config = dict(
    head_dim=32,
    attn_scale=0.177,
    schedule='wsd',
    batch_tokens=[65536, 131072],
)
MLP neurons of a small language model. Each row is named by its layer, matrix (up: input weights; down: output weights) and neuron, and shows model dimensions 80-207. Each number is 200 + 40 x the weight over its row's rms, rounded and kept within 0 to 999.
After each neuron's rows, "fires after" lists the tokens most often just before its 100 highest values on Wikipedia text that the model never trained on.

L3.up507,209,227,221,174,261,207,162,284,175,198,210,210,208,200,217,218,188,173,183,208,182,150,201,180,195,148,249,201,269,188,162,267,135,210,217,257,205,201,199,156,181,280,168,274,135,221,153,235,215,258,217,176,287,254,246,178,183,252,213,166,124,301,211,142,218,276,268,241,229,185,209,150,154,199,211,192,143,201,285,210,294,219,219,171,222,251,253,213,209,170,266,168,190,238,199,184,189,195,208,157,239,245,245,198,231,173,141,207,149,203,200,216,192,170,221,204,249,168,197,243,208,171,263,168,228,233,187,172
L3.down507,252,175,238,208,239,249,223,213,192,180,201,172,302,214,217,257,169,159,219,235,108,192,180,219,218,183,214,203,208,238,233,206,236,257,180,219,146,246,192,223,164,172,242,154,257,193,198,211,173,190,199,188,160,196,177,258,265,216,214,137,253,101,153,182,200,218,176,248,161,173,231,192,204,120,188,185,157,237,240,171,236,208,195,199,197,244,163,158,172,205,187,194,214,183,122,147,259,231,232,238,186,207,237,133,210,208,258,149,140,239,238,192,144,235,191,246,231,268,139,191,235,159,156,143,238,188,195,189
fires after: " pro", " Pro", "lo", "ri", " So", "i"

L3.up446,221,201,259,183,223,252,244,255,152,302,207,161,165,225,206,214,131,201,147,226,200,208,176,184,166,163,202,172,269,158,153,223,168,142,215,240,176,184,158,206,197,235,235,219,155,258,263,148,207,234,158,110,240,196,219,184,245,243,231,178,193,193,157,163,284,202,143,220,183,232,190,128,171,141,235,190,216,245,203,220,158,176,163,177,193,152,146,167,208,192,280,166,244,208,153,163,188,258,216,242,172,158,134,181,201,213,164,255,139,114,211,213,227,105,222,324,125,218,236,163,168,200,218,218,188,223,105,174
L3.down446,206,172,178,218,213,184,270,213,211,103,198,224,186,155,231,180,204,207,206,228,115,77,227,240,234,149,229,192,210,262,181,213,228,187,205,133,231,177,253,183,202,212,171,130,190,211,173,189,269,223,167,256,161,194,226,177,224,236,219,227,221,154,241,215,129,253,207,172,150,80,207,280,212,216,163,182,177,175,155,211,221,225,138,207,232,269,193,212,175,193,197,235,200,264,190,234,254,227,216,198,162,307,185,239,230,251,164,195,211,250,233,176,214,199,225,131,219,191,172,228,256,169,174,236,175,205,281,276
fires after: " Pa", " Ma", "li", " So", "ri", "hi"

L3.up722,244,223,133,184,249,144,213,259,260,228,249,196,241,200,292,204,190,183,283,257,236,221,172,227,220,154,232,237,159,198,147,183,175,167,286,152,194,240,288,235,157,221,245,232,276,186,207,237,182,191,287,200,113,195,174,171,238,180,177,228,210,126,158,210,245,203,179,157,176,211,187,189,130,214,144,189,153,184,162,191,165,161,233,146,178,133,203,216,241,173,286,304,159,248,151,180,177,197,117,81,201,188,261,136,205,211,208,130,245,188,134,183,159,201,155,209,187,210,221,252,254,216,210,209,130,199,170,212
L3.down722,272,166,217,200,262,239,275,242,151,163,192,195,101,208,205,201,267,213,205,137,229,172,261,156,224,187,180,127,286,212,157,229,204,214,136,152,162,219,169,215,257,171,203,147,124,248,252,207,187,133,210,222,149,217,221,124,116,197,195,254,186,236,181,175,108,202,256,219,169,156,232,249,241,208,213,178,253,164,162,140,222,220,212,212,177,206,221,176,189,175,256,191,194,191,171,170,200,191,269,256,185,245,167,194,187,209,257,279,153,217,221,172,261,209,156,164,202,100,216,239,177,213,187,240,178,176,216,258
fires after: " M", " D", "duc", "t", " Ma"

L7.up151,168,182,232,241,244,241,221,216,208,225,294,179,166,253,113,175,184,235,166,229,235,142,154,146,111,259,192,224,267,188,196,159,201,198,145,219,234,199,240,225,186,184,243,139,220,253,245,212,185,234,203,167,155,218,281,262,137,223,224,162,170,198,265,177,202,176,268,210,252,164,193,255,201,168,193,204,211,219,189,175,193,249,213,213,180,195,186,185,200,155,175,215,268,211,161,168,212,203,221,171,209,238,270,238,206,189,249,130,177,138,178,239,125,190,206,206,153,195,195,186,179,207,201,189,236,177,238,257
L7.down151,264,190,215,183,190,159,202,125,283,159,221,279,185,223,215,230,202,160,243,175,219,217,229,58,204,256,211,186,214,220,237,261,126,250,185,169,189,186,258,125,213,128,253,177,205,201,154,236,156,206,185,224,275,253,206,210,194,273,220,163,235,209,142,183,171,185,158,179,208,171,136,203,227,107,178,167,210,237,194,182,190,208,272,181,170,233,154,192,262,230,223,306,249,242,192,200,173,178,209,154,211,245,144,121,164,171,241,297,128,225,195,190,171,210,202,215,255,234,245,175,225,153,189,197,212,161,252,177
fires after: " m", " 19", "w", " mo", "5", " M"

L4.up329,171,177,145,157,213,167,239,159,236,241,167,190,183,212,186,202,184,200,342,238,229,271,193,192,314,182,166,276,165,215,186,162,219,198,192,203,264,205,260,203,218,224,198,127,129,193,204,251,232,242,234,244,222,155,181,195,199,155,189,264,224,198,216,188,173,160,216,252,173,231,169,195,225,219,178,162,163,267,187,133,190,165,176,158,190,251,196,226,186,197,177,182,183,162,236,219,200,259,167,189,284,164,198,190,179,169,230,170,139,269,253,241,210,229,183,221,134,235,246,163,195,285,209,252,265,144,248,131
L4.down329,150,254,189,172,187,222,189,302,173,162,165,169,210,192,125,179,166,152,149,143,174,145,176,205,109,256,245,164,171,216,201,174,211,133,162,218,235,261,189,237,162,223,193,247,189,229,178,103,188,161,249,94,200,251,144,149,206,237,225,203,203,224,178,190,206,180,192,193,244,204,199,279,200,204,212,246,121,261,254,266,124,229,215,251,232,266,201,196,135,225,307,199,173,251,124,212,204,211,139,158,162,223,258,210,182,251,153,201,215,173,158,208,173,226,203,193,193,176,156,234,175,161,191,256,195,209,125,188
fires after: "s", " ", "now", "ea"

L3.up789,239,202,184,244,195,263,206,193,162,241,135,189,153,184,178,212,214,202,167,144,166,251,238,291,148,143,259,219,167,171,205,165,234,186,102,175,150,177,178,215,190,232,173,236,236,203,305,205,249,179,257,215,183,215,236,210,194,170,171,205,229,294,170,267,173,247,205,217,227,211,179,191,146,225,166,109,178,186,168,147,188,237,142,173,219,152,211,157,243,222,189,196,202,205,202,210,242,218,114,240,228,229,190,233,216,162,177,311,238,231,220,229,188,205,188,165,249,118,197,143,214,263,217,213,233,87,199,147
L3.down789,248,237,224,270,230,247,173,145,282,191,245,177,182,197,209,237,216,161,174,216,185,205,162,107,210,211,162,184,217,152,226,210,151,191,245,122,191,191,232,247,219,229,186,220,159,147,45,124,212,192,175,116,169,197,204,156,259,186,275,209,200,162,200,158,222,163,207,182,200,190,219,198,154,152,271,213,201,265,179,217,135,188,213,254,200,196,201,221,184,232,235,201,183,208,172,197,130,143,289,213,194,186,187,205,141,195,221,117,176,195,197,130,232,215,198,275,242,130,195,313,221,201,219,174,153,236,254,165
fires after: "log", "il", "ign", "val", "ib"

L3.up154,132,183,261,203,226,167,209,197,214,148,203,186,207,193,192,171,145,192,213,139,245,186,216,281,241,131,162,159,160,203,175,184,158,194,195,122,171,165,183,163,236,183,167,209,213,173,89,169,186,185,191,111,219,220,225,177,146,105,165,258,158,171,170,226,201,211,128,203,257,223,184,152,227,212,208,258,183,153,258,243,252,172,207,237,179,158,109,234,169,231,143,202,188,209,130,185,256,191,236,218,143,217,260,128,154,221,157,216,118,221,283,166,294,184,236,207,156,190,203,229,167,278,138,164,214,190,224,195
L3.down154,199,213,146,144,194,200,155,223,228,310,163,138,199,172,164,248,235,232,183,217,195,209,202,197,238,209,190,175,202,223,168,306,198,168,211,267,208,215,186,218,243,228,260,239,191,237,239,184,233,167,229,230,214,178,220,247,211,271,208,206,224,260,208,150,127,142,194,214,195,239,184,228,235,181,183,187,271,185,136,180,166,249,231,91,190,246,248,196,230,195,150,294,178,185,216,221,185,205,176,201,166,215,283,266,230,225,267,157,203,193,209,212,211,243,233,161,147,207,247,201,186,141,244,138,158,209,208,165
fires after: "er", "or", "n", "ir", "ar", "il"

L8.up267,209,204,174,173,211,197,224,195,209,230,249,213,224,216,159,193,198,153,211,285,246,185,153,272,212,195,261,228,177,263,210,133,140,174,215,234,159,173,199,230,135,187,149,222,209,145,295,146,150,236,222,191,202,225,232,234,174,211,206,189,257,156,143,157,156,265,201,188,174,223,227,182,165,155,223,267,153,166,186,247,199,160,201,139,197,250,219,171,138,247,204,221,213,210,152,174,195,207,198,204,233,211,205,138,120,153,231,235,146,126,201,213,225,194,233,318,219,179,211,209,164,177,180,275,126,189,80,253
L8.down267,150,214,239,239,226,142,236,180,214,219,172,257,215,171,218,218,133,165,208,260,129,197,202,154,194,220,157,231,113,180,185,216,162,243,213,197,170,254,266,216,232,194,185,191,179,219,218,178,216,192,242,175,203,244,247,167,238,217,289,159,185,206,219,222,176,117,248,243,114,204,128,198,188,196,145,188,225,222,232,193,184,242,276,287,193,119,203,227,250,173,202,235,212,141,178,207,176,205,230,184,217,213,157,274,247,120,191,189,327,265,153,235,187,189,197,183,280,164,214,216,198,212,145,190,233,112,231,134
fires after: "\n", " S", "H", " Ma", "S", "t"

L3.up669,228,234,211,169,204,173,137,198,110,226,226,230,223,201,157,193,210,193,194,175,279,130,130,222,214,158,154,161,161,131,238,186,169,181,264,229,239,117,239,169,146,183,161,198,172,214,210,120,234,164,196,190,282,156,256,208,222,141,216,203,158,170,192,198,179,174,141,210,158,162,273,204,183,211,151,213,192,173,176,199,166,84,202,166,223,279,195,261,187,205,254,121,240,256,200,172,175,194,230,186,331,254,166,174,183,148,260,221,143,240,177,141,263,223,144,204,191,243,223,212,204,188,163,169,244,167,215,192
L3.down669,176,219,181,199,215,96,195,163,263,169,182,203,228,187,195,126,235,191,191,220,187,204,202,159,148,233,220,257,275,213,206,276,191,229,156,215,242,290,218,167,206,242,270,287,233,265,131,203,174,238,230,192,182,181,210,159,131,221,247,192,182,208,173,200,211,216,210,230,243,265,168,236,284,225,189,192,223,201,177,206,258,319,175,235,221,121,221,248,172,141,157,235,216,220,135,273,166,168,200,145,131,183,180,173,261,215,183,238,256,184,270,213,117,183,137,189,217,246,184,236,243,228,183,169,181,113,170,216
fires after: "s", "S", "con", "on", "C", " "

L3.up684,103,155,195,197,215,184,213,219,196,254,168,201,182,190,253,256,161,252,152,212,159,254,133,205,175,191,174,266,227,189,192,246,141,185,215,142,163,200,199,261,223,139,172,207,206,249,274,202,234,270,177,161,217,182,211,219,209,285,92,233,204,191,160,293,184,260,234,203,193,195,156,158,230,150,192,230,121,251,188,241,255,192,227,164,140,247,199,193,226,319,151,277,194,188,201,193,174,192,244,179,189,239,128,231,188,220,137,216,214,204,202,181,235,178,262,181,178,214,274,250,251,183,199,156,162,174,253,175
L3.down684,140,204,168,225,180,279,251,204,102,210,196,215,144,202,189,232,249,145,193,153,202,210,222,195,297,206,241,214,175,158,155,230,224,202,201,143,195,262,194,279,252,195,202,177,215,159,123,259,233,104,259,200,138,185,142,178,140,198,128,122,205,250,217,220,147,203,260,200,132,158,172,153,219,166,261,253,217,254,162,184,187,219,247,221,139,199,141,203,250,202,242,210,233,213,173,221,210,142,255,185,174,170,182,186,218,197,235,211,204,214,254,209,135,149,231,184,167,214,177,174,187,177,217,180,208,212,232,229
fires after: "\n", " comp", " re", "==", " sp", "mp"

L7.up781,191,147,200,226,169,179,184,220,205,211,253,208,224,197,243,202,269,179,142,218,261,233,118,272,245,201,168,265,173,163,229,136,168,168,174,167,198,96,130,231,132,177,164,199,221,235,189,143,278,197,197,221,184,238,204,209,203,196,216,229,233,241,114,250,156,268,185,242,154,171,174,164,118,235,118,166,269,199,250,243,280,195,172,230,111,159,175,155,279,211,182,232,219,151,165,232,229,176,230,194,194,286,179,172,161,159,141,230,251,220,254,197,248,237,179,162,177,151,185,249,157,164,181,202,181,204,181,190
L7.down781,293,179,148,207,196,238,193,190,178,225,249,167,118,217,150,209,104,251,172,152,157,235,184,281,159,160,246,172,100,255,223,182,160,173,167,226,202,207,222,232,211,230,234,208,269,216,216,221,152,183,224,162,238,220,213,152,181,230,249,132,184,239,232,223,235,225,195,196,144,189,184,229,174,221,247,238,152,156,145,253,243,164,235,206,239,189,205,268,156,152,295,251,225,195,205,231,188,188,192,185,171,130,222,198,113,161,226,271,177,275,120,233,244,238,146,225,277,148,189,156,222,171,182,203,204,245,241,248
fires after: "\n", "or", "son", "G", "er"

L3.up442,261,177,246,192,220,156,197,281,157,213,223,241,184,233,286,254,185,224,130,160,181,151,177,217,266,160,215,234,229,183,198,182,217,250,152,241,227,160,158,271,149,134,269,205,113,191,212,149,162,161,225,163,129,196,175,203,166,193,225,164,198,186,285,219,272,221,256,189,114,210,178,192,179,191,191,168,175,198,154,148,135,215,246,185,211,173,281,115,263,214,201,158,263,198,187,185,241,248,147,225,223,167,160,261,129,228,213,209,124,170,232,255,191,218,196,204,255,191,283,249,178,182,228,237,236,159,123,260
L3.down442,209,320,294,217,198,259,219,152,141,188,135,170,263,208,219,155,202,225,204,227,178,195,270,256,153,174,246,160,164,177,151,193,181,205,239,237,209,199,152,212,201,177,255,133,255,183,201,107,195,215,233,187,218,199,121,227,244,125,181,184,280,218,204,201,192,133,200,196,252,165,227,176,177,242,234,198,213,230,187,169,201,183,205,173,201,260,150,110,204,211,187,235,223,254,175,210,219,224,213,132,261,188,331,170,177,202,192,217,187,236,254,144,203,202,197,213,213,197,191,232,224,259,167,199,204,198,176,172
fires after: "r", "th", "u", " Na", " O", "ri"